config = dict(
    n_layer=16,
    d_model=512,
    n_head=8,
    n_kv_head=8,
    head_dim=64,
    d_mlp=2048,
    vocab_size=26802,
    activation='tanh_gelu',
    norm='layernorm',
    norm_place='pre',
    norm_eps=1e-05,
    positions='learned',
    qk_norm=True,
    attn_scale=0.149,
    bias='all',
    tie_embeddings=True,
    parallel_block=False,
    init='uniform',
    init_std_qkv=0.0264,
    init_std_o=0.0,
    init_std_up=0.0264,
    init_std_down=0.0,
    optimizer='muon_variant',
    lr=0.00732,
    beta1=0.93,
    weight_decay=0.018,
    lr_head=0.00418,
    warmup_steps=0,
    schedule='wsd',
    decay_fraction=0.821,
    decay_shape='linear',
    final_lr_fraction=0.0,
    batch_tokens=65536,
    seq_len=384,
    doc_mask=True,
    train_tokens=518300000,
    steps=7909,
    dataset='wikipedia_en',
)
MLP neurons of a small language model. Each row is named by its layer, matrix (up: input weights; down: output weights) and neuron, and shows model dimensions 256-383. Each number is 128 + 32 x the weight over its row's rms, rounded and kept within 0 to 255. Numbers have three digits each.
Before each neuron's rows, "fires on" lists the tokens most often at its 100 highest values on Wikipedia text that the model never trained on. A number after a token or word is its count.

fires on: " " 40, "1" 32, "5" 8, "6" 4
L7.up1044:094157122180125071139147094103139121132113111117060167120098094150138126135102142150143138112084148135095211147150126100118141135171130112158118129123141152132137163175130123101132108179177167124149117143139184131123097133105154110103115145142119109151066126092125144123148085122137065150133094173190113179125123145123180174156130099119140147091101124118162130127154101099136169132100
L7.down1044:117158113122099120181169162166114109110132208137161049183181122155174169128158108138129125152106067119127069151092109127156086132066156171095118157137101095135198120119153144152139114150106080126137171133086148113169163159169064091155148140109127074143078140093114131134136093187128085106175131085122120110115130097162123150090087119142073098182092129141128139130142162192116120106138

fires on: " −" 30, "′" 14, " (−" 9, " (" 6, " (°" 4, " (+" 4
L2.up1562:108050155142131119160113088104068096091095098141148157000072153097146133113092174125157146173133124096126215159099097134104105110133132155180135092124125154123117086141129145129093119131120116133137148095144112138116123100125109084107130093118164118139084127178102157116136148175141098126130183107128107141101118124121161153152168118144077113105165090133125128127098095077153199144120
L2.down1562:105120126156111132148078166165118091136098118144126130064041168156141111164111139124195103122147132128060128134121106170154131110119068161141138124110135181098107175097158144081085147164165119122124107189125172127118126148122095134050118143159170125134047169062105124129116076106103121096163158169118165079111165097136133110130148150101135109077066077116157188091074150134104121141168

fires on: "(" 20, "(s" 10, " (−" 9, " (" 8, " +" 7
L2.up1427:124069147161111116152133127142118153195105137158123102098137126127120131128080084138139140134227131100098128140109132148143095137105170121107178176143153149194107081123168146134087105107123085149171130122138103138128124107140109091120116090101155129118125125109157124107122170116142077119123160160202114120099152135118131127151045146147156132059150098155117139118072094062118156145133
L2.down1427:149104142174136150128132090166150075136137161165128106122076153141125106129161132103091141138180116135145173091142132185163129122135141111106103118149154192104087204181159115108098149141135152157120096111124133158108178138179150141109131053137132106114128071045121112101131053119154088123151157124085099094183122087114132098154101165098104153104125174167178228082069126105116146160115

fires on: "1" 37, " " 26, "2" 10, "on" 6, "7" 5, "3" 4
L7.up1316:122187117106129121174122097161148199125108122091141135137086082103114148115119131238220194087119098131113150109132103162067167169123140116105103183192087110099163099166116158119121131137156206067114132133186153130129169132169053154072055158096058144064136129076121159140223111134117193150129106114152160140110133133141152106159127132142134159077102082054064124119029145141144126137145
L7.down1316:143218143095096184136146131166105127117088136066067124148171057098160104168139080094138167120124145111069155036135135145165112173078128086110116122168068088115115116105124197105132100176129113179169080137126147126078127134140054126155101138121201051108059106126155128164079076101172113101136161118143134104090094104105191103191133176163071139168073166124112166164111157156143080138141

fires on: "\n\n" 19, "\n" 16, " ===\n\n" 11, ")\n" 10, ":\n\n" 9, ")\n\n" 8
L2.up1352:120120126181196131179155159115155122099110149150096119127097136134130149106142087105138162088094073142113113233149145200121122118186093073093140060126163134105134033111175149117167160133146134092136096101096195112112146061146126150115099175121104127135123083117185127129202127130206094124109184131157061134112150154141177130139151113143205120118085150185134133119108177133212164122033
L2.down1352:096123125119140076106067135176160127098088071113091123169111172116149112107165113124093126077145081103097061129128112146130110141146103150124122136076145153107073071108136129127091112124096144088136111134191107165045114198099203104095197091128106156095100078073088145122095136125135155108123121161120153127148136115139143120171106081119078131178159187149138076062113160137122113146131

fires on: ";" 26, " |" 22, "0" 14, " /" 8, " " 7, " x" 5
L7.up1801:189136141143134099070091096091137126126184097167141159158115161125172082136124117072112094111173130096173074114080141120098106106151161134144103174133082154107134119146145141142115112113099202150104094124071141138157184181161216113160090187142129134164155166088191082101204147084032165086124100107169162130115149116119080115127154113172104132158165137111118115126109126135119102128057
L7.down1801:175134098110161137082167148132127106155063136165142085145082145072146129097210098148130142135203054106125120171102135111128102133137128091160123136109125094123133107100113108118091054097086153126103069137086096138149096128182139059195174129094107154161111116136100111127159173159131133086165162114106115128133101146120069087124158120150097142159193118117183126146105157132135188128141

fires on: " C" 46, " round" 5, " Key" 4, " specific" 4
L2.up1739:191102083109171117124129090081141105149129128104137127118117147131162151044096170127173109104118122175050091173105140113181116117116149115123146093129159147071085091168122136139099162117162060152136107156137122068132163172140085099126118087113144115136135087120084131136146178125120081144069099144133170120185087171129150194171112152151070086071169150085126127095132136108122121085122
L2.down1739:148142109169167166153078136073203098113114167136066133096173048129184076153110117133150158151171161094155088177181139083117161136125086143148169116148095131123104143162091099112106143078100162076090115143155113105056169115135105151112153115107140104151108115171164206153145105178138162119143117139122059116128136130196167147173103088079096137131132145094141109102159099107167116158145

fires on: "\n\n" 22, " |\n\n" 16, ".\n\n" 13, ")\n\n" 9, ")." 7, ").\n\n" 6
L2.up138:181120107154121090121137123124162130129143124122135162124124170137140145156096115151158121138153150133100165118137133023125149144127150110148166084145121110105162132111163121132148116097102178152112124144099096116148150155094113121097153136173136116100134065129205138140138054182147169138185120102185088072084111080146143088165163109153155175107117146099139082140102149123184079199124
L2.down138:112135152122120145197155072150111125100149131152132125140091092127133138141095178158131169107066071105158152105128114183116142158154092143132130151136115128154119123198127107145108086134164156145144118003141101093174129125165099136109109173113137123182128155101132153150135144129070105094088179158056156251139091224157149130185119118121135113111140078183113169187118100067065161157156

fires on: "==" 37, ".\n\n" 9, "|" 8, "===" 5, "\n\n" 5, ")\n\n" 4
L2.up217:138112125111119112164124186159112125055114127151095169111126146143155171109093154125153151066118195121133114130100094081104159158129118114109190100115135122127176121131128129131112119121151175119174119154113155125192144077109123142114136099150130136085079063106172125154138064118116193125169155129164098089126081131110095073158177132108117097131118147081144115144140124113167123137117
L2.down217:134089150173118108163141126126146157092149075090129084134089140164097128193132152144102079100137089091135154171149091099108170203130135125107106199200114112111180155124085135164147117124121159139127142109117105158098108157182120139090191161155173158183143187167135158048133132117105121082112169127069156141137119112166128086085083120112185123152149116174134126093143125159161128179103

fires on: "|" 28, "-" 19, " it" 14, " as" 6, " is" 6
L7.up157:172153150120061132105158074116076130123138139134059113090111168140121093121143112072108120115125158129134083156072189148163121095123096124168163131117143122199131051142085102144089124068183118104115141126181104138122115070070100098106133131173069110084158127132139122135072159131168100132099080163049126155133137107108096143149144113130127131123122140125117142176152115168125159130120
L7.down157:120057077166097139118136122138087164143178080162098101079077152155131135167193145082128089097057093163089160077215121112102171107114119127117115093125140086097054143107144188117129146056183144106082157090125134136119151100149150117104113143152136090142161129131133135115095120135105141090190070173144144097156091123095129120133165129138080102081089087159125141099164120139070108159158

fires on: " |" 36, "6" 8, "4" 8, "8" 8, "0" 6, " ft" 5
L7.up262:147130116120106153171129102122144133187103144113115100160149159099153153126120180177140179162174205132116061089155131056130113164078120113071142119122098148142096164082173099089150119183083161099101120124122100203152199177114086150120115158175141119120110134112084150111112098091145155127134172077130076188146000134091150109140115058087115177146116102122134125092127125153107117102102
L7.down262:126062096098153162161126115121088077141122177100186156085160150085112081126162100108111105136147166072102121152154132121147083132148097168169117124111130165125072088168158162135100120130141086160142118143144190144175098121156112109140113110154122155186094116083168146173147116176095149091123143070166182087169143129138164149133136145161119132083141138101132123164124066036122091164095

fires on: " to" 38, "I" 6, " would" 6, " we" 5, "," 4, "'s" 4
L7.up23:157095144154162124122022124144145165119190106126172138194139082139168083128155078099082111133106124173102119160084105179125134105092086073128160140132130120189183135097125177132149125139056092129118092100101167126146159171178138127158086135159167179199133144126175076155124145121105125176137104103128118114125082098155097117176148121176114099131146150134139044137114087105132151100114
L7.down23:116118090151115128127091099127089088129116156161172106115147126096102149123073153168127053116149162171153148108132125129091123120128118121110106122153187162112130164140111140123159127180120128108171131174155072070118052071087110126125145064161129177154162187136124060177122139109119091112166104140116157105141157137079160162158099125144111173122211201092074123150121108123099110124137

fires on: " –" 17, "-" 13, " -" 9, "9" 8, " to" 5, " |" 5
L7.up1398:128088160159127105134108158124147109167160070126140183118135102085153128121085087080079062158189108164133112099117082150109096126092115170147067131082153100129099104097120113163103173099068099159105152059115094185101183124122052160122134118137110138144166107171093148138219134097166151096049158120137129177088187122116086150104134121142098128138152100158129119163143114130111123104108
L7.down1398:128110080160124145083147141173074106145128121161077135170106112134176119162109142078107117112146124124132146116102093051158147155082083121106093160119129131135088134108125096189110177069118097127085052166125102121128128117128132123127137092136112118173091094189153106139149110090096154143082105130158125163117140114120090176145166142104132121161204074201130137103117105131102154048071

fires on: "," 28, "s" 17, ":" 10, " in" 5
L7.up512:149129106225152062140157122076099124160087120184136127122126155129051162074162146109056116134078167166094136161088156088146114154043122091117148142147135138135099140118137128059095158163173108206136139094095139143057113056078149125103116149129154121147103097150101132105217148134091140147101143182177118111126116127117082138112129117108129120114175108158141090122126142143160155104122
L7.down512:130081082161167070093110111125128151146191144175193147127112113162147100092187129107137137084163110123146140084126132205048126133057113147125106133054107133108103117100095117092146154178138104090096156056156093122140108132114133084112114114113121088184150078148065098110104085215160170128146148114122064085179097146162126196145132114081144114153178126079056125080137133162157118187107

fires on: "," 31, " in" 18, " a" 5, " founded" 5
L7.up780:110140143214131090155152228106108130124128132141140132105107167168103112168123149143099118120088148059150142115150191129159153136122174156163149122160152097151084119082037137088202112119103108166112143113164127131102141104165132155143176135093168076149123068067123141134085143089119147163042123143134113110134144136097123108121138120126149139178136099108116122154102085136101132131166
L7.down780:143097108145086105113146157116135153162153122150160047084095140118184132076129180159160103126078168141134091144174093131148056171082120137064105113103128133083165155139144151048135039130150065145121125139121125156166151163083159129115216147062155066144162115071145089161131110117095132130095101140147098108180147195137123154136211100078197169107155141041147162085128104137120170129159

fires on: "-" 43, "=" 14, " firm" 5, "ch" 5, "-ch" 4
L2.up1392:163138123149141144116094204100100156088145074116105102157138132113136118131120126141142172124088106118098152140152134152098110119125120148081174124150128112083122088087176089120138095108093194167130172105157200120174080136139074126177157142128159122133143162186077135126165089133193102107129192147086128120095086142118127118101074126114143079111118185076150109189163106155100115095160
L2.down1392:172104095182168066128074099126191121134101109161120130110170102191142148149145141183087163128080174158140128121112139115104179095104107155083131119098122120134121115109214106152153176085115111092106082085069161164135117129178163140178126128167093157187180139136112173120138197165154128081161127121093123080097097132097134127116103099114091092121154136181132113202172096141138039154149

fires on: "==" 46, ".\n\n" 29, ".\n" 10
L2.up1303:091139115135060026113110116112144152130101135146117182086118172171125176121123137110175129072104161122171094118106090103221211162145107124177134078086111136069162077073151171143132132109125170133081144103113144152207180125176124169142093081134135100118149117097158129099184075137150164106110107078130136141137116101167096113198085072168093167113138146105123114155141104121127097125149
L2.down1303:121104144150100159203119116119116137025144104162127112166078068107169103209142165175105099105122096085145147133111106113167171169181144124154130162114148133144122126138077107170187178121131152081177140054128089155150114090095124118103090116109084113139186149131129080067130102143129135127148171096118190082105155142166137101111071102090124137142126130146125097092116135139158145153087

fires on: "==" 27, "===\n\n" 10, " signed" 9, "ky" 9, " contract" 7, " team" 5
L2.up380:073121118163136142120056110105163068122125144139117122109159122155114167153096073123177117121110179109098142098075155083150117129128092119164148133086114153131150066135120193144028099109146113127028181102093157149030075082109183131161116115078154158128100124120120139085143115122126116147202183084108146179108180091151135108144119159183157107118111116110160121109127103145154101130159
L2.down380:132150139051123120153130157167186133056175145187148157091095144102115161092107143119121085149110144112077130102160194088152088114207050123134176121136103138115164052067115131120066058128115109124125097083109111147103112172122121150143178107065090124130116129145143127126118110135156106142125187170067084068103101109126147138172105138172174148129154099147101109147104149125129131127136

fires on: " |" 43, "B" 12, " " 10, "1" 5
L7.up1350:145132191110095104220100126143151096045084081139081149147170159139117099103113118138146135140111107115107086131120100131134104115168124167158126169146122103109141143115078078064085151148117168108123166149137107129142111156088112138144121161173130127113166104102083168137166000121116099130087114176149176156132124151170116105106180093121124124146102180078138060118137114029122124104168
L7.down1350:121078145107124137201137134136064093117137120132044101095142106160163135103064072094123158140109094111093123116094055206131196082156150090112115150087126168174111107098142161150163084137179083098140136134120156080205182203158096155181090118102127115159069112090114093148102134156137093067171127014147112116140126162178176104107097132126092147139145112102194118102084108122133149139124

fires on: " would" 28, " are" 18, " was" 15, " Is" 9, " were" 6, " is" 6
L2.up764:138105068134138104144182093164091107116106099118116157117135088132102123097167093165090107189114127150166077154123136159131160126131148041109127110161097202114145152121125147115144111182195101050034124184185129115134092155031093150113169110088161144179140154176139113176123113186147106133102095100078137135187121133177139126184121115107134092133119161162174092172165106140090175068105
L2.down764:137100123164107144204037117128135100056138176132075156125097159130120066122130096119116117092089178123143127157146180145100174110114132077100151157098148159149101145085132134120097113088186178096052131100165109137101061162090134141193159125093156115147131137126108154133100101157194168138147133092103133126120135080120193161156163117128134113117124080172115175084142144135115165153120

fires on: " |\n" 48, ".\n\n" 14, "==" 13, " =\n\n" 13, "===" 5
L2.up1792:148112111166109025165110192117159119116110119130087172144120106126122174093138137142138123167133119127125130115109192033131137168112122111125187084171135109105164116124114142130152123148116210113138096140105163156172140111122126156115165137124140092123161118112180105128110056099107196118116178135115088177098105132132134129125124149108175137100115151122175136142135082185181120193111
L2.down1792:079177123124125187121119098140122152153196163136153122098110140121126126140165190146114097140123117138181147141178093137126126140172151178125110137137107156104121096178141103151151107120120103110168158089145127076090150109169119075126145149115071195162155153114176174149131142148167103114086071129111170136120118207150169155156081132149143118125109086156157154159066141095083157119121

fires on: " " 54, "–" 14, " |" 6, "2" 5, " Premier" 4, "1" 4
L7.up1439:138151130125119109157101098163071144154122089158084074132133127084094115139105179127139144112122119130120178051115121182155121159144103162152107118115120143117146099089177155138114119108151101117139103126119141133186156140148138115128131083142138158139113111116149093106178200130166130107134173065155111115125133152116102150207145112132147217086077132129163157118074076131112104128170
L7.down1439:120131061064092122152135153129123183100132121071117087131161027111174134132144143129150096143163092124141098077162119159126090080148139164089134152105149073163141109147172123149154098119131123135151120095167215142146132162183131176131089087108164101124094162047128150141151143163169148102121148085168147092098129094136153134106164158136148179141109141102209108147089154110163136111146

fires on: ")\n" 36, "\n" 36, " |\n" 17
L2.up215:150147103146183156080130168149121115153094108132149061107121163099088124142145117133134154154196067133133121202152138164138131115179132125116129124122115137189169131100130154120149154143122140140120118102245106079205148043165145162116041078122131157137117188136183119171138088137169126173150143047163136090070109137172137132135162142156160125099077113133176093144126179148173090105115
L2.down215:135168128090120105106143150186141108132096139105104092147144166107110112111084080135186129086122129111134074112125103145188159123141101128158121081060163130101138113111149108109183138131083148139118119126219142125144157131122127187140099114095176134137098140035109161116089115113083173133142102094134158162111186078147130119145215166125131134129178109154134121067026122130133133153100

fires on: "-" 47, "|" 22, " include" 11
L7.up1062:093104109081117139125127168128060111151139127125099121130092116139138131063102154117130127146184188120144190141113117080126112118111114179196166140140177043150132142121087143032127126138125148059101077104133070146158101121120102088131158147133112188116138112215194162115122163127152171133189113132069098094146143082074103157093113098081133116096127186086120161141143140175160087136104
L7.down1062:144065111117140214185135134097123098125113193124113153141081128127160115156167130081129136183151117139114132108130104091134186166101102092151119104166181114132135132192109104121149093116200139125127084099156140121152127164155097141129144104095166139183182085116146153147143117115114205142142164088139102103141118127138107077073095143184119071175080128127092147106116143094124155154179

fires on: " " 24, "-" 19, "–" 11, " of" 9, " –" 8
L7.up1618:139101123090108166126110088129111148124121119122197134137142166120112099131111061179101140147069138152132142116183128158143131124053147167156141083104147086127090127112171142136133176196089107168131129091143124136121133141121119135106162218169058117134098112126086114138126095136162123074096105183107122178095095076124147143073150131145096101150085134131111138150073107096134132123099
L7.down1618:086106121157194112142139175132113115136171086118136147153197120085066137170069151105174169187201068133136093153108140097079165156097158128098126171167127113106121100149132134127149159140097081110095119152105123133105166199091107123155105211120126144167095114174104144222116140160114124104100164165127157115132107087156122196167084141133134119158148091154144149152107136130171148124103

fires on: "," 25, " with" 17, " |" 8, " to" 7, " –" 7, " No" 4
L7.up1437:106113161100139163131118146143157098110138150100114109169142101137150132144165125116114113150091115158128192160130106106107171114132085154128124150068096125146201098103091120112113167138097096108114109121108027175124163138079145143167122176122088148134156176199158145155136117127152161118113124099111148111161145135102154154125157146095134100133163112095179117154092053079137130160156
L7.down1437:145175127102155139144096131125077169163167155137115123166128124134181097166175200055131201137159126156089105022154119050106077146112125161188120087147136069163180058138111157165141103094156129101140099108157092131113093131125104111127116114097138120121099167125155107099114103096093119121117063157161169124125124145163206164106168141094130097112105128149189146140156131117155127143063

fires on: "ak" 24, " High" 19, " Historic" 10, " authority" 7, " School" 5, "eng" 4
L2.up712:060061068188165047134107125111132073128151129167141136097149161107126082158118169163210114090124097131188158210175167168161137142116089131101124080132137143123135107076111133157107147133109130137129110089125101122126119096162160084069159125115134183149120123164076178091132132120126157162138057173094067120125134131094134117128104162099084185112104097108164127158097143167117091142119
L2.down712:139197158154109157133136098135124131176083126187103098197168124129154127136127106120114106143132190167088146090132103131061116108141144136163085132092125122116111121132157146118113128090130107080154107150163106140180149109107124146170113156129151064192111159099118148159097087178099118130080177118153115137135100107153153169108141093156157093123109122148053138095122058138059133145143

fires on: " " 26, " |" 25, ";" 22, " /" 8, " cell" 4
L7.up1904:184142128099118145093107077104049090133138111106122187132093165121175148190178055130056100139115101186097195144099089134121102098175126197190085185093137154086163107083154164127121152074153123152152086136112172101148136153115144135133143161088066092170190137144141097109119179162171174112138114118203136048137169128106137167139111111099042091161119118139113099202126119123107125115133
L7.down1904:189150109130093133040192131166135126169120127147081126115137084104112157177134187110138144113148101126079103121126083151108111097120088129156145160134166102134098123100120126160141110065125148131206165106125103162165076136187117175124187166125122140111125122183121161090158110119158140175115090087105129072105156128093065104071101137152080117167156118188139161175132126144097087127097

fires on: " is" 34, " was" 15, "," 14, "a" 8, " as" 4, " be" 4
L7.up1722:157116166087131115176099115145032116125134103080139198103108151140117122154130150131093142138127148126098107091139153152156122159079161113127122107139086074106103113157155125131142116211157117106118106170110113100051079146099118131149162107114095135159136161109081104101117101145075088142090165085147135123127159156118094108147119119126137122125075093192088105138126116104164127122125
L7.down1722:179118137186114158144151157128175129099150149095097112185132131124124102081160097093109135134121111161110109118121140119124153083089138160136126101108160126166104145091110107091141104080123126163095145153099181134096066091192158136145154118119154123140079130173213174097092116114071130112165108106074084067081123118146124104122137136153118105102050069124143135173125097151130116086127

fires on: " |\n" 29, ".\n\n" 14, " |\n\n" 8, " P" 5, "\n\n" 5
L2.up2015:120106097167157138159115146137126119133113102107116125145146109139144094133127144153150150104143192185040080131085116000119140131111108057127182104148175163114166078102157104102145079137128131107129129145156114113154141101104101177111141076088137171064129116106154108136132135130108171136211100128179112162122085139130082082134121117077100194170106131114087080123126101238193117135129
L2.down2015:135114106108076095184114129096121099176153129132144144186058123115161161145076155146095163090131123069189106100113200211176069115134086123122153151142132068107134092080122153158122150085130179144163148110098129123082143125197084153090226157108118143133104181161176204105093163079118136065043148132047166130127124092185168147088130137151170088107107131176147154175120106131118130217128

fires on: "," 36, " in" 7, "1" 6, " City" 5, " Center" 4, " Camp" 4
L7.up1537:142159161108176079181091146065091150108108110118139088153098151143127063122118165147102133139186086132148088127185150156122159161121139073118091167194128171210093093122124095191139160164156140134127132067068108190110126161092164118147096170099105122165129119135104102138225164121131146124102114160136129083177160148075145162071146122173113161128115105146151156119101164064149163150174
L7.down1537:167113094143135047105157173134063168120219111088107082114151162190171084079087152087162117115144191097104138122169086157085096165103121093129109064116159184093103105131149154124134152118079124176075150110160147123121171152151154129124079175163110074189182109141113178158080093200096135113147133075152143098135105139144169187169169094085103139140089154065174146093139145081143165186165

fires on: " |\n" 34, " |\n\n" 17, "=" 8, " =\n\n" 8, ".\n\n" 7
L2.up1711:113076140112113135171135116144159137122138100149105128095136145132143118118092117158154132118150172176101061142139093089116173211136137113174160107099132179118192113130131117123141094135110107138179078125145218123097140102131202131141122129143141129119111103098203106100131089121092172118184124096173111085112094111080114133130125138126082168080067113145139121099127151074134091144123
L2.down1711:150130112140093114159113186120100075115197173130151149135093102132131130129083149132119112067143126080130139105114255140175074176137140127131134152143125118164160200043155127148165180129144090098131135167100065147103152171119087141055152175156093115155203173159138100109135108151090125121129148128146151071153117109168116108094094148157168103159138175107111126116092115155190126180106

fires on: ")\n" 50, ")\n\n" 17, ").\n" 12, ");\n\n" 4
L2.up1828:151088142163175148101016111136135099153118147160088142122117103057154110127105129133173148108184083132161105233160142142127156125116115058108119109125148116149104123150182180186173133132153164142156117099116122076149151158150152166153138145129147132091154183113107135124164103163179122072170163098094134147120136158114138116146123164158137119059022110135100118094122135133181148107133
L2.down1828:132119149134087151108087101171155149100118151180128114092132234122117093125209045117144137119126112137148133087174112101158136108131125173163142081115197173128142150093167120106152097103072147078115108129160115111165122182120150131110176131118172131171078125066177140102137112095127190144126124125070129117131158064164173108156179124113108155156178134136127169080189140170155099131139

fires on: " to" 34, " would" 13, " could" 8, " that" 6, " which" 6, " can" 5
L7.up1690:116078069126138146108089132157139190108146140124098208141149121145123128123141086095109112158131177150193161168137082144146134142137112090099150168069150136205144105119176163134079153098132125116119146109119188136159090087185090120180092147079044143127115144119206075122140138144152093174068118149141089122132085104134106144157152108099097159163116110146147075079119100125085104118143
L7.down1690:069133180182114162208156091071123108101102115128178163138110163125147127144143136111190156091153127079124163087166129125179115156184082150119141115186180135126102150136118144140138108140158123171146133131142104100145122149115177099149176161053113161140137153153090125148116089105104122116160111103112111118118084168083165157110081154146144123107158202176124130166124102159133100108117

fires on: "_{" 42, " [" 14, "^{" 11, "{" 6, " ‘" 5, "^{(" 4
L2.up1225:132161132134109101136119082089155085155124146083107166095055186039113138140146151127140144102130164133110146191169064100129144006122069139117092132113138132127103130147145113130116135172105068119147156189156178103107150115184116109140123131150144157113081154153152074091130170175156094138193131136103046138155047132123074149091143113120122122096127117114117149124144042124116185192151
L2.down1225:159127134090099118136129159103112087183094167100125144101143163078154170192134111112117156111136191102101110210183122099113185114162156119126139112122168142153126204133122102157127120105144057145143100136126164105081120102117103143092156103208152142146105132142153130116120117166133129129189158167074101112198070109067080161101114110072169196173117104110172118093114048155063174184159

fires on: "\n" 24, "-" 14, " /" 14, ")\n" 11, " appearances" 8, ")\n\n" 5
L2.up1803:122193178160181125144049124148143103122079083129132138122058164098121101091115119111160103123138124194151110115111173111083091155144150131109113087139168149138105071085167114127089168064126117154099085109078156127168155121158058118122170132140142079122127105099186111093153092157153108111093157146081114112123176120128117174141127155148111116111102172109142156161118111096133130141134
L2.down1803:164119181084144092175128128158169118172158131087117111139071142107060080111111072125111040112081118135153077128160145171080088105209108107131195175146109197182135118141120122123102143096180130098127161135144149146154135143095102121173116151052106078144089103118122110183096073115144100156114086124105121142088161138124106111105097078099112176144125163100126180100104121100116136163127

fires on: "==" 35, " other" 18, " be" 15, " been" 9
L2.up1151:092102096126084078150112090077073131071109135165120169097150083207183133088132117125184116001096143181165137125123137123133153176168114117162166061148116112134158091091158180060137090100130062127123097123088122085070136105108147146101129069104107139152129105079084127101052171144150129157101112065133111151123114087204134092098094160172129132140140107140130162164090118099132141131098
L2.down1151:129155138083081134108074132165108139091146187118078188093107131148157160154147078104154106130097127062197108124139114113090188140119116139155110119151131102068106130128112104103097157145106109078130153170100111121148093145096170165209129145172185123157155101145097178139091143068150188108101162171119124148118082065127168106093125102154092132084122074109123131132123108144134141122126

fires on: "2" 29, "1" 17, "0" 13, "3" 12, "6" 5
L7.up871:083129126092116133128106132069168124092122073170129185116069131209089088113167080128146147127117127112134133126149164160130116084102117141124135144116169148121122074156136090123105160108159152164085141163111135117182135136159147170120117099099145153132109125107166124120130080077149087198155065204138136120144119139176115130165180133148104132090154090171150106081132120105099153198146
L7.down871:148124093204139104151089069156038099137110118108153144099103109139093120138171063107179136174074116136103119146172085096072061137128216161100073158133098120136156158132086112168094139154116084129122093108138126090137126103132149120130092127081142098092112054163130088108129106114111133127161199084132134113158121148136140103136113124099090080095142125102105097163126113148120081180128

fires on: "\n" 45, ")\n" 19, ")\n\n" 6, "\n\n" 5, ":\n\n" 4
L2.up994:124118132154166163063086077053141111145175088103115108086169169045101063090163147159209108116140157125147153170150160111089083107177163178137096139087166124170161083140167143138116120124148089195174120089116148127137118052114158161137081126128150143100147154137170132112123127174216136128106141132182063125100117123148133102153153167133173104142072147137112159172099125110110141110029
L2.down994:129123132169080102067096109152119111111100146098073168130096216138172091115104087149180112115134127104158141138160141172111160160103193111197109135114135151105106175104094153115141103112024114096165188124118150192114137152129161093198123125093137182143042160111143122127150129088110123204151125146111168156142122168176096129104176113099104153139156121110107145037120092150157144129123

fires on: " all" 39, " All" 14, " Gl" 8, " bl" 5, " trans" 4, "bl" 4
L2.up1530:138090124152166154098154102106140160127144069125125109127184150160126131105127142137095107117147136106128117149125162118183124158137116122131132131110068136110127124124136159122142178120102145114066136170113129174130078159112133152116136133120166098157075125120131085123161101125140133125147175052109162142106162137125090123091178120180194124101129144171168095160127105130122158118076
L2.down1530:122094140154156128101095122131107192106126157104138181104153111130138172131126145131103092154112113078108118092149183125160113154153063136076134139128134126073164128101197149143154149126090087137136161213092192143119120136115146082099164112116162144135111117127118130079124130181178123135134125106136148171114101134101114171086102130148201141142102155130133133102128169116113167146144

fires on: "0" 71, "9" 10, " m" 9
L7.up1007:131123103093143129154117095092141090109134168149152129153089101092117112084082183132155121111068145109112113121119134068171102131114102109096197074090167134125155170090068109148146123106082140102125095150110146143116159167072061119124109130146128072157130144145180174111092131140111144091148134142074183170166155119033154079046123123124151124127148121074144156116117159109134129129111
L7.down1007:108102114125168084121100149131118139167160132167080121169148158087079174116159078128047104171138122166183138170173122164120097174148109144155097089065055158157083113082142146108173102138118116145128165095142133167086159133084167151104151089097098175139134137123108134160167156089100163095070115113089080152125155085170053111156104166158159097129142119098098100074103085132146147148115

fires on: " " 82, " o" 8, " |" 4
L7.up1588:112145103117106174112126117134125144130135073150103144133136120147145134150182156112157069106145120175181131176100124101121104026138088136107129174143153167099158054114132113162136131071132123088118150135133156124131121125194156177132138118099131076126117156148119179092093139109128179149103160029177095161133201077120111126097117157093087157090115146187107121160109169123096118135165
L7.down1588:112118154093109120119171112102134083093128206099121121146062090048113155116106102201121104130156102132182147175116117131153090119068126129188118124206137172159147124144103186182127100124093161151177157137156130149144120103101164136090121117094130191112158057134108154126143147129163131171168137128038203111111095172120111130078112186165132155120082145199123118146155132166131124138106

fires on: ")." 23, " also" 20, " |" 8, " career" 7, " served" 4
L7.up232:049138140105137114123091147121188125210152157158087190163128107133140144123057099141131155149076085098142173153047115149070174177123102122124201059148045135117090126158086186109166153092110173073089150105114173118156103140147150162067186128166050143129105135131126093134118197167119165104128141174098151100153157150137077100116180118092141106151130159173141155146155159125122116169143
L7.down232:190109111120185087197110120064126116154083127100136133160098124137125127141097164166142125142135081144168141153069113167128146149174164113108156126118106187076037172123072105151118173166116077183100075107141131140110149109131127147079121128086131113170143121095128200117116118107090149098154094195153147089146200125122110169134131076078075127128115147086104124142059143096151116134110

fires on: " of" 44, " |" 18, "-" 9, "°" 6
L7.up2011:144127134145122162167074090145117167139113105147113111060173126117126145148146120128163100181140099132157088119114052147120119164124089201164118058128180084180182132211176102133155078116099162121101018123158093093156130093115083166153168103153088109108142154137124166134216068122138147190122158150112151130132150106103106174126124104096096162113135118137180132149140149050137155090186
L7.down2011:118098149099118137094102121103150118123142162129121178116148148150116200134149091190132114102112114145148143130168074127122119106168152105147130090130096158167139127182130123135138088112091147117145146158151109105103132137066073113098156098086143153098182118149140138066121175224115091179099125122135154146156160152138094160157124140127167114138153167134144163159072087143203145134106

fires on: " " 44, " |" 33, "7" 5
L7.up334:102117089108117158166093099102155166139107098105090158142153108124093084134118120113127148101101106125094157034145082135111125201145089148149133042156117110140151131160028131135100063128127086144099107209118140123126154125121101136109119134223122132114112109182104150105149154070151127126152208146124135094145118112106145127121169190087162187140166111124155175132110117136130106094118
L7.down334:114055078135144155087133177084106144149089117112113160116122118158061170136139142099133175076098148074117141226142158098117140090143076091125118101126061183070155104207128116161159164119100084187189112125079171174095153105085160132145137111122088090096112155077149217082105031113134186124090092132139148114080130096145188084123172110152138067099083130138117168147082098137104069167098